config = dict(
    hidden_act='gelu',
    norm_place='pre',
    positions='learned+rope',
    rope_fraction=0.25,
    qk_norm=False,
    bias='all',
    init_std_up=0.0442,
    optimizer='muon_variant',
    beta1=0.95,
    decay_shape='linear',
    max_seq_len=512,
)
MLP neurons of a small language model. Each row is named by its layer, matrix (up: input weights) and neuron, and shows model dimensions 0-191. Each number is 500 + 25 x the weight over its row's rms, rounded and kept within 0 to 999. Numbers have three digits each.
After each neuron's rows, "fires after" lists the tokens most often just before its 100 highest values on Wikipedia text that the model never trained on.

L2.up128:485513475484533503518490513513461503542511421520517482487488506509505477515509514479488535561515473534517480533528544553519510464493451543466488485467503509547500531528499486479516462523488495480459476517496479510508492492502539479525481481482503529492520527498494453487487535547488464522519483490532475507531508488506495487458524461496540487523490514488483538489487517500501465496510514509491517489517496464497520509532515491517506481513523492480522523534487490504506495511473437469510504550481493597463477536482516537517491477499491458472453516498488492464540473480480501505
fires after: "|", "-", "born", "\n", "\n\n", " until"

L2.up488:501487504492515505500454500530508513471457524484483509446524497500537492481492448560535538507525487526470495496539517491496515515512488471476476483484485458512502514478459482507504443499476488461544492551498554450536487474519509518490511548485519498478534528453495499480523507489484477510490485516521493536521486471493516471463504480498498509540552490487481524528489537481498474518509501504494534485526441470485475556488546451545530474468475493508481536512477463535497484517497484521508480507506498506496516476521514480499499509510535517500536509450489472542538496463487482522
fires after: "\n", "-", "'\n", "===\n\n", ")\n"

L2.up292:542526518442568500532491547510477519504495505489521506464540480527506504520485518468536437511519508521501494467521436468496478506519505501503462504462510488475546525508501518509512462476497484524513479512489530460464536459509480504495455518495468501521524510501505511506470520537434501465522515471484467491482488507477474476531507463500531515496524507465500539519494487494467500521497501517524512458516460495457462528488494583480498489517541518507539513485508514497466474501513470503504497504470466539513483474526476505468503516502484520533517507484500534496485537500511550508
fires after: ".", ".\n\n", "3"

L6.up125:465490527530449498462538507526541495471523476520500492477498483460534529512468507536480486548462506569504481523497539515517510523500494508453473513498530515507458531483512439496509492427518511485517550480475473490512537471515522540489499500483486536491463474487561469546505548508491505483520510484456509477538475475495489536502509536502497549505494472509523487459501480513509546518516503504493508493467482528501517477540490485501512489458518509536462478515473487528487477520473524458515493522482513537517501484483466471490498470500530499489479474532497522500511528517521500495
fires after: ",", " |", " ", " ISBN"

L5.up356:506506501485470508535468489489479507503517538526495472476503516493509446482502496500520503511494470490496506511454508542512426499533574483477516514492531502512491504502481542456480504506518568489519475486495543476484542510498516505486490500495523485509504523524510502498481527528515515497471509466489512468516493495529459541498484461532539495489500494548479525514468486476465500464506485511488557515495473497489521508441475541486432484504486519494493476489524464518549463494488493517493482536470503487503485517548554481488515496548510486563500503465476506512463504521500511559
fires after: ",", " ", "n"

L5.up198:535474532535460473539508498498521471513484488536527478518476513472516478513503471501464506496473512471506516497520495471499503470506514503466491522531513486501517492511483507464493476529515496502506525530475507509480523497530509521470442472493457516529485470496502457498509501501520484488552492487535488456491510518448514515529451489489498510488508502506421498488504547456531501574481491500498501500462467479486536519473560506481467472500512509512497555534571525479536461497518542540515504494513497442472472524481530468501486516519515516505471487516500543494525479491475500484
fires after: " ", " (", "In", " In", " in"

L2.up34:458499482463521464501528500487506461546496447477490503512524513504492438514464490508516533503527479514460536489520508523516489519463510496489496469496512461511524547513520466456526413502518481503508513486537531513487543514475527477503507531484523474523482486519525504475528511511500494490461511486539487521523512440520487499560514484466538540483481493526462482483519476499504519460485492536501502499506444507512464477506506519509499516500469462510489502519505487499546478507487474465475532544548500520501506480468499514536489511531530461510462524466498516500523482526524455483
fires after: ",", " gr", " ("

L2.up284:511520531490482498508500522500468512492456521570501482497497486514492479499504539472486495519494489454508504519490500561517509459480474503466513458482481524487518494495514465497546474492517491502515497499491476498500515517537502538516484485485458561495501494522473507540460562507498487509526445482528505485500470530500535472547526451462482546457494497503464522481499514510502535523504504517515538484477441483510525501549494490478499500495522539511517527488524503494523490526454469489511515497477528533478513502534529471520466481520461517467450508533515482456503444462537504515
fires after: " ", " in", " In", "In"

L2.up462:502519508496510533483511507522480513481496512540503519467512524478507510510524486519524479526500526482477508532495496519506488467514475458479536488552452508502464492452515454524490477473528540524500492488509505502480509460503476532491482537473544534512495496495501518479487530484540451468503467498503488436573452489526478496504512501469530483478542457506545475521499480491470511536489502507507528476461442524523533524521484519500507508455491501487558495537505495478508486496508481464538478527524463507496514520506549488513486507483457506539555490550477506492477465483495507525
fires after: " ", " such", " known", ","

L2.up560:511484513469538491482497524483518510523451484472500532499547492457548479527535513503514483516500496486520486477511517533498498517537473492501466523488480496495536485508473465485532451458481531512527485498526527530472493521520477513538476470493528473485509543511446499498544494502511487491480489462540452518485494535454496463503502490512500489544538497505501523485482491452512515485483466534534487469495446511511477518485485514491517488520520522509479539452507528499458489511511483493496518537530532483446494491479474549507509532492522559444475493491474503519482456467477508549
fires after: ".", " has", "el"

L2.up660:483492524493581481542506496490508479492485467526449523481531490477487453491508499505512491470492482528504489520505484517501496462470506488518511493495515504553530521488514495493507457450487530520514476495481528473475475501467506505480502530504524496479492517577557482455478500575497468486503522484478495486494531515477479526510511482463496516487519467495519510486523509444474523479519485499503482520505463476452470518503451542508497495517546505533485515459556473547507504503497463552491532472502505533516536504490508512535482503515504504466463519491510489493547493515529541485
fires after: ",", ".", " did", " (", " is"

L2.up579:518492462508483498555520513444501537493477509523500485478486545518489522518467539512523426464501477495470507481501485453493459478478468513482519527485508527511482496501514487506537519479510484494488530555532544479512524523490481508505476558486465533506516494479495503497533512451521484435513456529529559504461479511509531499541487513490499561509497521514502462486498477480508503520487499521493518492482476467508493483516492533494473498520492516474487466519492507448482499483487490514522492503489486487468537455504515483478486469534495446472487524464504513491500481531510513577
fires after: " ", "-", " made"

L2.up27:529496508480515495511519529527486485532461473488470507533513502547475511489499528518570480542492510504512523489477498514467499470482513468486457533493474545498481517509482508434479508480518465489581499540449522514474482476495488476513493461508537507529501533490522522478464477504514503512485482514474500504530493463466476477533480502489497463571511508452491513473521504507499484536471512528500527511501488456470507509501466524504469503522499459513527508519509558546451456514480528496522510548484509492498521527503466479496516543490533524495494484479510483519493498493523452503
fires after: "."

L2.up302:490466491546532556511503530499462465492482472456513522525485524463500481477526469524499459486513508515510483499521460531540516469483483474466535452522491465506472485498517475494535471469495490465508521510489492460538443503507491485488552517520531498481501502553511520497476498552494526483489494497488517535535481510478513473499473472501480545513514521479457552484489437556451481494496520547498505520491478504441548515517497525537476518498495495488492481506531522540506488521498493518500528509470507489521509455514479507516519488518537509520506527519498494504531476541534483505
fires after: ",", ".", "L", " L", ".\n\n"

L5.up573:509446519517507488494508465539498463479490536532483496473480473515537512472546480549470492526512512509478513477521468457521475501458468547474475537528473540539501495518524500471501469522497552511506485506499501527498520488504501500530460462486464502507502532479520471577523533505472489474503525505472479512544498502522471518514513526458541521528510471533470501510467501464497484500515534501470570483494498493478516505449532470536535512509471471541512452507504504524485503531476470496457495498491491480469469472500517488510517483507510529514474526529474514486514480487477480483
fires after: " ", " (", "–", "===", "=="

L5.up161:497493488464448502504496449442539511503515438533495504490513496479489473511484526481498523494497498487502504510480529498500535486530476515485434472501476516511491532521529483504503514518530492519537497519533475456493475513455478548572453530531502540480525526486495491454533461504532465499466512530488508495504515491477515533530457577492492543522530512475510498506506503513501480525464493500477526497498501532479537494513514482552485488507485514477498460455512483517501487510491482499533475496495480500520487478507474523455542550492521536528527467499494489474511534492502480535
fires after: " c", " C", "i", "c", " St", " E"

L5.up393:493511495517493478494491488500506475514474469466510497490472478504463495486513517494495502492549502481502452497471506509479459480505541531477480453514439537529511458462528512484464503524496465545510493503485525465527467495481482483476495549492495477526489513502526517529567493542484479502574532481513512493536485453505457567466470482547486526504477510474497492515503453517467537549542520530514492496515477505491506513504491469493514530493496452511505475482506510475489481551515494485478450482490489532497512494504519468511456537518498526505524528524526507510531513466508499473
fires after: " |", "|", " "

L2.up751:540480469498517489491501470526530507513475532474473450491460527521535501465501507492521492523519478525473423475542498513519551494478526484503500506489535519540477544507532482506484488508482529487517514516518532495521512528518455478508489523492516532472491480512481492510478525483502513491503513487510521503487501512495496536477513569465491549495480453512447499490501484470484499482456481464491493495468467495472545562520548488472505483540501529551471512499488540529517529524450484487527489522467502502525517454489461500511517521522495461496481523462514497487536502479507482545
fires after: "==", " ", "-", "'\n", " ret", " –"

L2.up536:477496474495492520508510488491489494487473485462526501493524511465467468500541491511487496495506471469468526517523530496507519514543502512506513506480518457518466531481502503503492478541469523515486541510496458511482503478521494519493562543479510441499469473519482511487521546523532473518490513503478492430525519501531508541495466477537487509470506489509478499512458487516531533515487547495506462483467509480504483500531499537541469484479469474487531493497507505457522517517538536523515559505535528529560451479506499483499519515479503524456479488500471574473508483501526474544
fires after: ".\n\n", "20", " to", "19", "ac", "ras"

L6.up221:514492468536499560507511509449503478461523474528487519495526500501520494511492503479491528524484532504490499510492480470499525493526478481527514475443523495504533486521548529506492482526476529496508487518448520507472516501512498454522443489494498455488496498533496486544513512505502504471529542458518534524481497522428455532510478520521510533483481483470480498500461456506474530508486459495515488508516489495495472480469487532462477494507441498493515539497538480526522480545487458521494501527453509487483476518504489469512524512523538540475549526477520538513489524460526516542
fires after: ".", " ", " N"

L2.up723:511486519527495458508542469514491498472474513559519497508468533528508496471503500527504490556474488481519525516551508493501473433473486533489511496469485519553461483498493458476481515491506528490488477514542503506534483488498516460512513495468507541494503467484454518516499513509504498475488477496533483463508482510522459512535490477466523517462497495498492511490504455480517509526497516499465524492477510504536499525545490516502486517554527485509482548493474560474476501473463479500556524473441534533489522504460491533484491468514500485536463505512487514483504494505557443496
fires after: " "

L2.up224:521523507521490541502515532476512524443457480493506469474518512483528475467520519518504504523524529462540470521545536476512554555507493495509501473484425493496485485485512496537496511526492513506514521459518468496495498464495512537522516500485502484502490496512522496508490538512467524502470461502474511517525509544471522511472523485500491484500432488505491514482494504494532485506451559480476521513471515488502457455507507499526499485503520490484500482488498495478495501463490461510503529539531527490523488535457481482521446538483534504503434549522469531527450499486489497457
fires after: "20", "19", "18"

L2.up563:491499462533541535473486503503503497539507487474492477508488506509510527501493546546475470497517498506493523492553519516480530484541495509433528511525522516544502509562483527516501499426526528518525515503466494452480469477498497536482503509489491523523492473513522532468471512521496525476500497505489470526500477501479482487470542502493487511481480514459527488489544487511469501522515496532503515507521442490478537501465503534458487456496497490474481480512515515528473518530467483523506485530532559509436517493500493456489532490486506490463507487440497490448507494453522517472
fires after: " ", "1", "2", "6", "7", "4"

L2.up469:489499475515526496521506459494474520442463535512506461504489491466476487538445521510508507447523524527531491479511516507513507477480503472502503535480523514511508521507500490523486481512492502465539485518512460527462497517492481549543472516503580536493509488483494458485522485498478555522493491522550497520467497531526489516500497505471490519495496566528523535429518543531491509478490487478536501514480478519501558477493526504506496482492467479517493474504532489520481527532464508491521481518493478476479472449524522496485472479452465464509476492487479518520519456500494482466
fires after: " in", " In", "|", "In", " of", " the"

L6.up244:509468437476513527540506468513505519440536482488531486490539476514489495462491487516521529515483540478514509489478499536536537480490483502478493511488468497515552500545484492494512493500502536495508490472504549486500541540525462522499500535470473531479470484499460480475495497508496524480503527495505490502523496515493485502505540525469496476477501453524530462498470536451503534481458476529518524506501491505449468497530509491524527506507540535490524499527452508506525498515477471524502494522554566458488479523459521561517498488461525487498505516466461462492499494531509481507
fires after: " ", "–", "-", " Mc", "om"

L2.up653:496531481522495523514545485484485500471471506535538500499541500501512456480462482528491500493514504522517478503470504518540530444465508525437510483512456488503462514511492505491457471527491534519547462546524505472482514518498511495512509543504479519486526517551510499501508521532512507497509475510503462522512471499499526485495533499489521557468515511474465486470489501496536519551535474488542521470452462462505529520494479498483501492476540486515475515518545504495519491512466417547532474503504487491500474486480532476472492456476483491488467508491520510489544478503533533478
fires after: " ", " in", " there"

L2.up691:483549505470538489503534524472506485531459481506497496487519467504515503478446478493500508537527511496522470511511470476515468476493513486480484488506540491524519472497533475533492464479491481488528481555491505522518511530497510496490498490499504534497520521556465484527500496556530463468494512468505489486470508508503515537503494448506488497499471495508466507545480509490492482484507499482485542478489434502474514470453505500488485506547507495460496517500558487519498420582511446513526475525481507539519515508517474548449487469485523506515501497481511515499528539502540520507
fires after: ".", ",", " h", " D", "ition"

L2.up159:525483472510487505482537488548503488481492471490487484474486475523543476512506517479429485506529494455479449524542529525497517456494544527505477533487515475505476529500489524484524456479512489505459488515482493468519433499498515510492514482460513458488524497464545530475537537522525496509524499489525482511513475492507495535495516510503499502551519514476512535537509457490519494510514464511519495490530484527484569550521519517464516488525538517544524529503471459516483508515482499537482437499458491493534454485514490473472480496463479501513483524521479484505506477486488525511
fires after: " |", "-", "|", ".", ":", ")."